Part of a small language model's weights: width 160, no biases in attention or MLP.
MLP neurons of a small language model. Each row is named by its layer, matrix (gate and up: input weights) and neuron, and shows model dimensions 0-159. Each number is 128 + 24 x the weight over its row's rms, rounded and kept within 0 to 255. Numbers have three digits each. A neuron's up and down rows have the sign that makes its largest values positive.
A block is one neuron, or neurons of one layer that tend to fire together. After each block is what it responds to, as a language model described it from the Wikipedia text at the highest values.

L7.gate40:107128106099106139101154153127155149089116119107150106147095079145101137100128138123152119103148136100112142137142090139125128116126125175152111114132153152182093108093148133140121114129149104127117150109162119097130172120110134145114134147131118096093108089118150168166116154103135154118120118117185132131147182113137131130100117153139138092138144147097160147097167140132110137081104143143168130215121131113173110109126129144162144141129158126173115118129102099112162177102100147
L7.up40:150143144169120128105137167088148141117153150119151118151126145163158152134130115134167114142151111125101084137146097107117128080155120126148168129114154141142133143091133137103137109078146132097119130124156120131107155141183154133155186126128102123056119106136122106113150166172187140084165114128138156134130163105130102109124114129126138112096129167140140140145170120126131096097133108174122124191137127101131164143138144085126086136099130099116098106134094135133100149114102131
L7.gate41:139120123170114121093149120124129108132130122098118140062096167128153120077159137104136061166089109134128118119122082134080131124136101104136117086129158104117176143152107097158134126112162173144079151167135097140132126140110137125112127162110106130153160124109126110100110109128088154117102119118103144128165163110131126130130108137138127115143140124127141181113152117148124137126088122110128138113118103085119146124129082137117145182103075155153109148192159140130130133114094132
L7.up41:166146101162123134114118126141132137097136103123117156130136163129147169101156140149120132181123107099153097110140096115118118127107143146151173161107115119142110143138122130173119122131164148107120097113138107136125147133134115128108126160073102112132136155112124116143185107160132182131122183130087130142139091109132065147142144135078105076083165160174128144153167155083118114104125098151121144105125121140126119104168121144119132174116141102131179174115141136139145141113146117
L7.gate44:125139122125175111154105131111126174131140117096089149168123155098131108148127112123123089095148175083123112158160137149124121124114130163107103119111118129169142148106119144083125133170153134161117097132158164066077137145151083124177098175105155107136108131143092126138129124150088133120114139136143149110138145133132151134161159137156155120135141075142110150121113123092103126131115088167115101144150150145124102129116168121149141141122174119097074122155163120138151139121080121
L7.up44:145121120123144122141106142134143102118112115123114105109102070157103156150162112100130091070141159140143128145159107168134154127077145116116104155108133129100141150114078116132132142168137159151124121150169101163109099144091150119130084114122147179155079121107050124112140122106115111123127128120157108105128159116132094114120102106157121139110143095137099159137140094123101169149108110120079161133140134138137082144110115118152148124088129125102128188123138144155121130112085111
L7.gate66:125157145130093170113132147154069101114090131124147124112164118120130126144132126103113134093110132157124152117124111105111109102132121097163138110112100115132119166142179143099140125146106137079122130117137089105066145125158116122071140156129121164144104114157101182137129121151190096119111113110160156117129153130104123154167103110159151126117120143139091154148121103104083128167118134125125139084130132093145098139110129099119109186170102096116111106114079089136118156119142130
L7.up66:101132111123114151137122128149156164131137139126100158106100104117153132146145137080133127132157074117130149153128112131123155103122163166119140123131132113162134141136102155107135121111126090150189115136157127137176131119175122142095103119155114102121141110160089117117118098097136128114080050114111166127125119144131109108138134194136117113074138156168167095120116101143162160140133099168139167133126123135114140145167158152116116129121132182161116099092110128101141088104139128
L7.gate194:136083134115120126124121167148142082111111107139132136107145174097121151130168129114146073077145104166106092133104163108120157081121119114106122100130089121101115127137155103110131146124134123092107144133117109073090140075157089142120116116129130132110113105146143101081136110111153094138107099116141127085140114100180107124201069126101119127148165077091093131115131145154143107156133117131119131169126119125126111157121125101146135105122152104124132095129149110135121144112095138
L7.up194:100125134139095148126170157154125120134112105090120121140136146137095130094131103134131134108155117144075109104127146133117109104129113075105143086143097090151142138077151135169148105170149151112093144108131115116140090111099166068120147147150132127143116184139137142143157105147139112155096137100172076111145100150135092083150145109174158115145134119101138123103130095094151122151115109113109104145121160114157130100131160119114080126103125093122131155110167096103124096134147115
L7.gate221:083154133154109148114128087139156096160106091102120101183158165126128144113151173104114154113111141089132128111154141117105145088124132117168120071130116135170136124093133145145152129146111084135072111134145154098106123096118106142129156170130133105131146128116118130170150112130135116127111123098165125121129136115135096159149124114127136109081142117068118173134149165077173117118138176113124166089127123132140133116168125109109120095139115126155153146148149109069128113155127130
L7.up221:145151134116123083115152132105091148139099092159089123161161144112140133179136118133083118121144146105122096105112129102161165112106105109102123077126150098167156134163194126114125120158125092131138118097110157070112141123147106100143131144138123122091123115092107161128121116111116116116181150124091108168117124141141152150109043121131164147145135106156112133111141139106137118108110080101158123107118178141101107126161098134135129116110127135119159147129109086136123116147134115
L7.gate354:129111110086102128159119144114107162151108137126109142125109123145156114104176118109137077147151109106132139129137103195143159138139117051159147082083154190125113152123144121089138103151161119127133171165144109100079149105151102151132137175142119113130163123114125119083116111104151128099117105120124136137158141106143143145131092146146115121140156106132100127113123113112113131133131112157151103132189153122156111137124144102171117111156121152149116102059106126104133129151122123
L7.up354:127150118084132141077165144096160132145118113112105134123122113150149126147138152119107101146115168127175092123118124139179130112146116094155140112128146149171133146137128150103179105188110141107163122083128088133124171136122104121119123177085130097093150124169151144136094123100128114102125129171107134126116168124129121148162096084169153151136156112136097102105155138107113133141139143112114093143123187145160155094185130148141094103136133156144143100107128113120151138134115117
L7.gate420:148142145159113116126101119141178152118102125144147154143123133085150123165140132131130091156142135127122105156166147146110138148109172107177163096133094136123096122102140100156116136128191132148125111151151133092117148109120139159125113143113087093145130126135155156116133150125088119138097156148146153098116101111088105130142161100125128140052153114135150135144167183112143134110129096164122137177087100141118120143125148178153113156150169106131078133155154129094117127149106122
L7.up420:160166173156115116133125125121109146127100121124127130127142150085112144190115139144117118106144105128101095130149106166112131150103103072175144102101110131153125120120171165158131129112170141095143132108189139134129122103128129146146137125125146111179142144129139121144104148139102128112121125141090138137136094150123147162082117109144118143065124098166171111108170150135114085120106085138125137154106099123099100153164125155134133121153159097122101118143195115085100156129118116
Responds to: Section-heading markers

L3.gate9:123112107111151172134139152121118132094094112135134144178178115138174179129102132108136107106130117154118124146157103160143164141127133087118146119121154109154079075156151156126102128143158123122134163116119146121125155103112176139150137145117173098110086132097089141152159087100127116123112112176186099105141096132134113137141139131157119152109128112129133135096122142128084092089137152123126106090163132110122145177091120132135147138183116111179164108153145113117117132119125122
L3.up9:118124117152091134150140143148131137144123147135121129129118141092101111125191111134137115144120112089148137137098120118139149098138151125182135124127133095122110157118177110131191131112146098156125129142184137160173137149094090148156135146124081170120138103132120161088121146111151099146139130132155151170166149089149158142115139125090112105115136152173101120128126136090124172142108110152128112183150171105176098065136149134130124138127117133121120163133112157117159170110119111
L3.gate44:123126122124103139123174119126163099130099153159099127142149132148123161078132111130164098097134129121103110135122128155193117121138142164145114101121124130080099113148150168132107145107116150106090141146151134137087149118127124138103125122086122151105096138127171133140167116158106104067130099121172139152102140097115141191118147092113128138154160180135124125145132168166112129115143104147132186101122098127159078130139137188125100143119162125112094147120137144124143136130155104
L3.up44:164130162111126112119139110135133144124156125135114112148164107154151105118112099137136113120122123146116146129091075095139109072116136117129142099136108105132078154154105160156155152118108115069145124109093128143119173126125167129113107105158123143137088130114128159129164135151120105111087119133156117123102099103131109173149178104106134104113153160161123112158142143150083136161132127125133125112138146116136151178156157176157087131095131070143115159080168127127159094168140123
L3.gate131:134144128102167110140136149137119164136087111120114114156162141105117089111135114110128158157156158112118112080138146130109120110097152111134072109145124131138113117158136149158131154184122143122121137131194172156088127107141163173110074197131177111160123140118143136150152096122080098114123131114112085130133137125141090156131111141142144153157159134129087071099131141069119098129131125167148115118153152112122118109134132158120141080134093126131137148125141125116126136131105140
L3.up131:100149136079174137141131133144123160128146123175137120154101092126146164116126129130145168116082149115166124115135149161131107159103121104100133135101113134141130131134088168127123165149140131151140133115155124095107080128121150118069134175133162151170104132132144124161164072110072103141124090190143123136157101129115105140109137152154126117141127110166128112110128084150078116091116126152148144140117185139148105168098117143111100104106122115108131157142151141120146133148100144
L3.gate160:122097109112138146109095143160074103125126116142154107160184143124152130149140113128107121120155093136131161118117113123139112170132147109141123095129119159106134156132094121095128070126110157159157124180165154137098109106105106145117120121070129108130074151137095158111125132086157135107114121121158121149097172099112169091115109099143119141130104129161106120142104106197162147133156129125156150140142125142129122145131136137172105096136145104077117124157157131091126089124097122
L3.up160:140128084132157126137137126130152161136114097091166117186116158155131165122146077130128111160099079085092115148077146128118132124149135108125114136091129138126096120131132137124095168132128112159128154119121085137135139145114148124163145136130136132094123134113157136080144116160123136115111086116151106129118121096117098108111089141131100084109130125179132159125108151127134120171110147145142113134117133102125173211135087126168164103112087123151118177155134174108130131100123121
L3.gate166:122160120140147137086153129116146149136112104160110163132155105100133198166119094127102119145128152156118100141124152159164160127093133133094136103130165109115143160103112135121138093179142117123154140129074133132111149126147114167145103109110095139115099136166107128109141134122118117125124139141147125116144054122123120130130159109112150099156158138105132103150124165133134130128144116118104156185155117153171143144134118173083116147112142172128124099116156077111127106155142052
L3.up166:134158139140117139187136153134124147111087136145100187143125101103090105154113095163110171159157154151105110134094135131154142155128148140107101097124147115124120142132123137134156103123136139120158101123118159115130131131108158125132124167108086151095077117161094149132116103110095091112140111143172084135130071129112078130113169131105131120121119146121114101093145134116105142111180107115092142128174139136095149114087139138133138177146113110162125105148117118135079152126175104
L3.gate238:148093146146130131159084114118132160115116122110124154170117144115112105160176103107127106110147156114091131122132102166137147160099157139148183118119155109102111131114159109112122106148112111114164151126136125105108161124163136137151140144113141147102126112129105158103129095147145102109094148140139155148128154078144135148147119135099113133176113112120154143141089114137090116097151070113167162158121158136139156183134117186155121112194131134109097131104147130140164106163089159
L3.up238:139143139108144136123160114117112116137124150146125116066108142133127144116116122121141095128117147170135144139159155117145156126115126102132158108177141166105173130154111121136122177122149121123105146155136128065150162096121131144135153064086142126133134113117126128121097125139129097111127092103134175127099116143114123190153141110139116155098133085091135106158133148130123159144138072154148088134120171138113132185144178156104145135186154165116106138124158165132121124136175127
L3.gate262:109137147136092115186137091100114122126124090130100102109110111125120134147134130113136105098172126128151131102098132139149154108089108108107107137118138143172160101161121125131098149158159110097123125095134126155119133115146132109139130135114116116163114111092078146101112156143101062098119135133135108145124145082110149084114145089109173134149076167179058170175113133122119136139146171112143153132140132166120136137118151131145172128183133136142104127094151143124111136135120147
L3.up262:128128131164088110131138118106131122110137103093102128146097152092138118101093124133111102135126128106125156124139092139127128134082121111135101108141133158113127100117115125155138110142165143115159154112134135157125103108133104141101123144135084108177141080131152113093121159127099133153152105152034103161106141124127142145129113114110123145150125122159082085145130173108120157140163164116147172142118148153070128114106184121132216134158160104114140114145112134132132147110108143
L3.gate294:137142154147108133127117172129113116114127139108095078155087137082149112106114144122129093125119135107106130152106121159146137096114158110159080097132109144146124166149103115171152104152143176101124138132157121130131110110130113085139140143101146139151163134127148152097127119110059114084153079150109139120155169120087149123145121107109094140110195104131134109092167134097127111130127127139131128148105119080119119120096130160142134146105124103121129153171161154146120151084076102
L3.up294:130131159173121133165131187135116127126104139126104105141100127114180130121126156128129099133133134101114107147112175118130134116119159128147074122140085168167138161138119127150160132155135182105161131094192098092139114114118118118132127129104133121121166130117139127099102122110063117096127094165168147129132151113086130117143138105141125124117171099114121121097143160084135124112121112160128108140155110072133137159107109107130140143117135078129136152141121146155110188114070133
Responds to: Section heading markers

L2.gate305:106147120181082105150143121115139129126167132148116136132152141145093156110131127122106094119110188118131136094148105118121086121131143139151116148157158152146123121123123162098107145131110130146138136110108115129147150125146155138167120081146101127163138123115128139099139095161112140132084174113206161085127131148135082148169146096125138132089111104126143090094111153093078106112156162102106127131157113161118130084130101068120110167132133070127114124120107142123126127136119153
L2.up305:111163109195100101138128119087129143136159117137123133115144148128083139106150122120126111121090170126117142110153109154114064115137162139165104109145178163130148132131103168110119127114100134139142122136103130127116140121140134130158128101135099124173145117108143129079128098150105125111095160116193137100132107151110104129166136099137145130101125119138152082091129154102088138114147158098094113143165089158119115084149104066121103146144138058120124137133115143118129119134095146
Responds to: Quantifiers and determiners

L2.gate374:095108100138117131152134166131147121142109120151121115105140096083116101147169156100118089110108137165156081154123106140131141110156145109093170073125149124124128186129167172148147135133080172118158141117117166128131098091146141122143105079126095119145153139137147148141103133105095125107096149181165142118095145091082127160145146093114072118091131126131148124131105145124126133105119129173146120154138144128119113151121135121153117152147089101161111141120121081132150160117124145
L2.up374:122165103151093138177121194129152123082089125106079163149111111104136148153131140110098150150167142109099141168160138114110091115111097157162131098132111109139142143124154120133146106152129152109124096166156132174138158128132134127188162135155132113143129113122126158136110158152126128115122146125158131118138131166124139131144122131118083166097153121132124087127142140115098126111096134162090132123093066081117123099105111121104130135123135056118098123125134083091126124122137099
Responds to: Section heading markers

L7.gate33:099129102137126104095186159125105151143129107109128165103113100108081153137135120150133180131091148105106158116087136135112119119148110132121155130139157163108142146166154100104144076151108151148155144099138146120117170128171147137110102155085096148105113126152137175092149137098117114128128154156147106126134103144128111129178096185104068158133152125132134089144141124130129157104168123162134102095145088142136109134144132138129102129100157164117115080112133128135131141097101108
L7.up33:148129120122133088134136126111124150137159143195129095156136082137143089122108090163110142148120123118106181119153159122137121129132119132165143164151103098139125160107113154131072122122080121186077153110126116119134185090151112121145090113126116110118109135160135115130181104142109137150160115143102147097134102177132137104146127162144110170108133100128156110088134118156106123105129153142144114138103159089132149131105144116097118109145146142146082113126072152109133121093103133
L7.gate49:139104154124122115110103108097133107160138147131141110119098077134143159139109079096085123152144103130140153091094140110079170139131134110137192159126126173105138152117120110180119116142116177158149157144129145175113138135159155137096116063149087134148139130120110106062138150155126114187144150132156117113150109135138142129122101152106133099154121134133090121150166114167124110111163135108139148112120119121126139121131092099114125103109139149141132146134099096106114158146135171
L7.up49:129112122127131141133124094193114107137129115098113125104103111178124127097169085153136105169121125143145194113140171124129126148132143076175146114132119160132118116149149121161138099155112176130132101101097123132112124094153139113126144106183104133122112127131133105145150188146117153142136124123151074129173089163134134125110102154126129132146123089146120127148126111147126133063160134090122135147182130077114150119123126112148145143132175144144120120144157094156122128150129167
L7.gate126:081079164165130135125095112109176122143152110138140170117106132116110147142111119094137090177137102171128118131176105123069149163151148133142135131169145124186163134120143120119097109144135136112108162135063109148164136120120086104080162154102134120121141136125126198095115132150113153120115131133161144146141115124153137124129118138112132151149141137144108151123112163107073135081102118152147156130110110141165118155137143123112130133145161108167116124103147132131159159096118126
L7.up126:143146116162141130112109123150106138150133156116110158116100088161158101107141133143089164156127120167148168128106119133099124143124173120153129126137146098127169158133130157137101125143170154097166120123074101146139113098101124111152155136149104112110107145140128097139128166106109138112090159156136086129118145136070113100176082120123143121145126135150135179101116153136108153146075139098139131113164124138105178143137092162124098143143095082125143132127119159186129099136097134
L7.gate160:117119110109112173098140127114138140145122152124170113098080158138136120128126136159142169173081157115113108100121123130130130140169131142133114145126182107137153112118174160101176139116179110136127151121095147108132087152090083170098107158111118160144127134153141148132156125105119128113144122149181132149143116101102086100145111142131150165145146125125104124137144157142107152178110134080136104131118146154108111165110096142107128166153109108179128150150135089153117145168154148
L7.up160:107106076122127135137116122115099107119107143161111082130142143135124137132136114139157128159151149153146103069124120126125118102096117085109143119155132114115158167150161191163099123130121133115141113149136128118166169109117154153107119106092104072130137132097148168120127139115143091143151124161112170127156131165126125140141064145101099180145133092144102101077125083130099072120091134116103121099137126142124128104117142111133150166073161124109129134119125102156127150106142141
L7.gate170:152156124121124082136113112110142138157100135120115138152114145102156119138137112091113101160123144145164126130150127080124114127073140115095134095157184150128152131104177126152138111132134093137112143119170124112119144132167155151115102127173112145103172106172121094114121183142151147198129156157122115116111115138126108118100117118113127141146118111114154131136101122110152069070167172113110137136130180136120145120122178136095139114113117150136129100141188103119126165123120122
L7.up170:107130098149146126161129113151114173130125132140113091140130089118122144129164149122132170168092141116126148109106158132154102161159104131156120126120136163145116138146163126086115134105108139112093109132147145141106160115136141143145102103082084083165116131164091143126158194154114087111099140110129090128159118134119120098171110105094105152116142140116122108131124132122112099156101083096167150124158102117116167124100118143099135177140188139142182144164128118149104136156133129
L7.gate252:110130136119076123133160092084131080124113144119160120161147158136151127113167113134124124153092143122112107110092131100085098079108119105174124124110091126139125117088112154161108108149139165090132114150105119145098155139123119133185138102123127159130087143135105137163156125125124106127133145095138108129091145143152144105163141140172131191108106151114093158120134163175104152102116134134127126113164129181144192133154101099145141122163114114139130132142100104123125111154094125
L7.up252:116125161120151144164117088111114125148138110141134087090129117157119110120129131083106127157126153153135152135153125127119124109126092119134158107150094153085157135109151155126105104125151119129146113105123116137072161108138137175134148104148053118143147112126167160133101107142125125091133135125145156138122151169151133139131120175126127092128137108104133134086178134139097111106126149134194140102142141154110102088137108082112138078125135157111110099106068141143144160101144076
L7.gate267:121137130122110129150145130117126114130113178142139177128123091128146171081099172153131140110126174154107113108117129114091076134136124103192095155130094121136146127186159176106120164155140159119135143123152112100106127113103075157127113130131112086101159131126138132157106116184112108117122191110124141119148117148127144075168126116147136168107142085136101148133128122099129137142130148131157134113147108100111133112120148108084151139135166070120141135140105117142142123116166120
L7.up267:089130126130140170119108146116106125119144147098175106193136158130099154129152131107173151137113152150128159129129159147137078133120139143143131116175163158094169132141166154145165129120119153143163142139108100142123071123118111107121143154143120134128105123096135146154125131129118153132107174117179101138159096119134113110148117090134148150152155106144119165058152126102130144182085131111129099139125082123113148120117135112125107127165086124141177169154142103118119153131107109
L7.gate281:098103128105122126168117136106123122117100113109143119118144100098141135107148127178138145138080115152116146110117137098114070116103105140107086123190140119104156149117120156131101080150149141105101125092115118088135129151113099118127134156132132140143124138125162110136152158169129115162114141157133100105123138110105130123163123136135110126117109122155134152162132121112129083144155177072117127143122116146087153097143085126151150160110187090093120063091138138117141107171135075
L7.up281:123103148084126111189132098116130092116085119132147080128097111135144141106147120178151144139128114173142130159137114103095096117133105127115125145167112129155148129144131103096104121136127155149065119074153140115106133152119110137134102153108163114106133140110186119136142154155129148164142132154147104109151167107099118119167114109134140112127106120116147146153163133096135106128102111128157137107114092141138164115103123093136151174114188113111151068127127152132192121119131150
Responds to: Adverb and degree modifiers

L3.gate22:117129115109141109099109144104100142154130083158145171168135155118173126134160165122116133141156142085140100111100127097098109190126113110175148101107144122134142150160108099147118153142144134165122127138189155109075168131137125115109126150120119131102179136150098159096105099086138124149154154129093119129090136140116171129118126164131115113128093118143113137173136113137131153091170103125133148165120151161128116150107145138174146111139156146120136073132136141134179147131109133
L3.up22:126141154129135122101142129109080076121126123161127166141125168152122088118145144094121112106109143114170084141098156134107165119125125121159114104098149145143110150112124058164141174187150108144116101143164097133156131117147116104095118129131122160169120142136118147139101136094155134147144126108161119144117166143124123149138135180137107136138102126141137122130139142081133156117134098104100115146109163110131142142110119135209132100087178158122113100140103133183106125145129116
L3.gate86:106186126095165118155107140099124128097080106155152147127140137106104129141128173183153139154130099142159122178139134090093101125100092128103117080115141129087099116115102060132152143172143174168133108141121112138091149119143145142140108118118109147136098112133171136107126134113127138105143132164123130184104142127148126136111143135118129143100127157152125135108152098151115191120138165105112146127123157118151105114129102120150158144174126145156133106133122150155124155151174096
L3.up86:113157130115130120136123133152147115093117083158147154135147181124116150116151158135136123158163112136139135137118105164122115101113133137123097111077158098129119103141123073095134167198115166134129087124114126134133122159155115105145131067157149163108061181087111151135125089118096107121113158089149118173135090147140122129093129164114127094145125163133137143124184119171127124136114116133122124098135150118134114149128148158141109141124178127127119117126096109157135167117150123
L3.gate108:105119162172147104089122129141128104141154100115087124118128162139122125162128125113145158144155137128111147108108160097122160120121070120145133137113109146116175134144133139115168147143090095124111142119128113103162145150144160149175153100141126128153100113167069183125180117100101098165125111142104177119082089145136140138135164093114125138136154105112125086117133121116127124121138117156126122148089068151108128134150106141164141166130164170126167163124150147140152112100142132
L3.up108:117145146135143095088127120132094136144147134101150162119086159100105127168126103144080144139113091102121159142078144125125136083128110137189136144130131130066153149104135108139134122148109121137111147106172094084170149131145069153108140125131136088140145136124092145121138158117156088170130124162137156135115083124165131106104127133121165167124162129120162097085156147120120084102116156136112139136137107122130162120113136112130136109121181097102146129128123128093143090091105135
L3.gate152:149144128129121094124148115110145123183157129130103111100144111139117108136169161106180163116141107118180134097170126074116125132118102124132069143129115129138127128107118109108093115127162133123134095135174154150120088124130128152118145117144143163131138164149151156093080115146128109116122133143129157112111120121120148139131170130136141091124137125106134140078155142165197157104155174101117169140155071166118091120121137157140144116161109178117117101158127142147124172144111117
L3.up152:130148194143164071118106112117089108140130142146122115171149134116139107174100129109142162135180121120157113109144129088099119081118106126132091147136118071109146124143119144091151110149126131112129150110118115153164170145135121155108147087145110137142166163128166144119119106110126122157136138082087146077095114104123127156138122107147102118127142160153114125101121101085160159094161111148134128162126087100179090112133118160141129158109111148131114152123101134148148144152153125
L3.gate317:118137121175152092119122140108132144131165134153114131114180164117110118149113105097116111131141159113136134117183118086093141080096158139114133087126149172073131143111126125104105131144128066151148147127103104135118151096161125084139077149114140150161126165137120143152112130141089167117115162127149170127083131115097126159172116106102118096137138081157129135102115089121134135104150125142123115119150108170101080144143146111141109134137146094125117112138091128161160155110150140
L3.up317:116092120152122123092119154164131159140120144140142152123115110140104168111093181134152118127093101105126076137148139163134084092184134129098106099126112165094145109104059144131138091131110121121125135118152116132141100106132122111102119155112171102129134124118124193133111138120147137143132158147119141162108099080115159115117099111120118109129156147104141126143153132121152129135119091166104149082090086149071151141146105154159090095141112172133148161133147128099142151130136117
L3.gate402:104148075127138105169146171117096099097134098134108126135141132131128131120144108170166148140136118110119106088149107127147173149165141116104116097102139100127133167114141131159154116128182120106148120132129188132132135081104128105122125151133089102113096162118087154134150125093154116141143166140113127115120126147137130121144093112112109117132133123104096124102106129151130156079154098116130137152122175155130110109120111103137092115161121153089129150044107139174108157088087114
L3.up402:152126120146153123189114152125106116138098105100160178145114142139121118162138102112099143141126141128125144098124128148141133159150115100173152123120135147113114140142097172117089155104153131139159043102102103156150105143161151087144151149144137113143144141164126172126119152076155119116176139091092122139180139196151136174110152138128112119132155093110176116152117100124148104112115131136113128099102090125146120134160128159123119091109131113105131126137105131126129141153112105
L3.gate439:141124169157144102130130139110139130144126113103148123200121149140098141159129124126119120147119108105149096157177127122148127086145126084141121131054157156146080123141117146144115120135122120135112151153124138127157168115197149121158078125122126115124122192126157163130123113154126075138117136095126128169127125101164104108125119161132133144067124123141129101140090101130131123156120132110120139114150128152112183151131142111112132087159106166137149103135122152190121154116145149
L3.up439:155155141165112130140114164145131084126146131127151156177137168137081147176114141164105144146121092083148099126188150126104090080148148140141147129100173174162114111134131129164094137138121157145122127149109117107148139114187127088134100108089132073170117140143138135109131153139155135100136115099153126145137109152125145115145133142124095141128155136145108082089141113133118145134145140124113130114157129118107153120144115122122129108146137167102164116154116120178182097097119090
L3.gate445:106136158107171104130105194136114139117125135140116130148095110125152117124087117070094158100131093081134163162102142167146135166073102126140071099135120136121143136114128120127077174175129096126118099106118100094104148119166091133165089132145143142136143113128136120113117137144115138166092082177088132117136122112147115151147146105139108130141116113139155125127141154130117128143121117156157152132152135137126155134139130106079094134151150150074105117153151142117107111106090137
L3.up445:132160169112180140142103171144140157107125112150094174150101072126115131142130126073127145101135099147139111175126172113109143150116115147086096121135111147103148088139152122130108127176111111132115121102103096121132170105166089108117112101135137131126122101092139141098122139137107140163110089178112144103092160116110133168164152115144102149174126134158138121112129136119135131172114108154119153144143132145140130171157119095121106095188130114080109126137121119134111111091105130
Responds to: Incomplete word-start fragments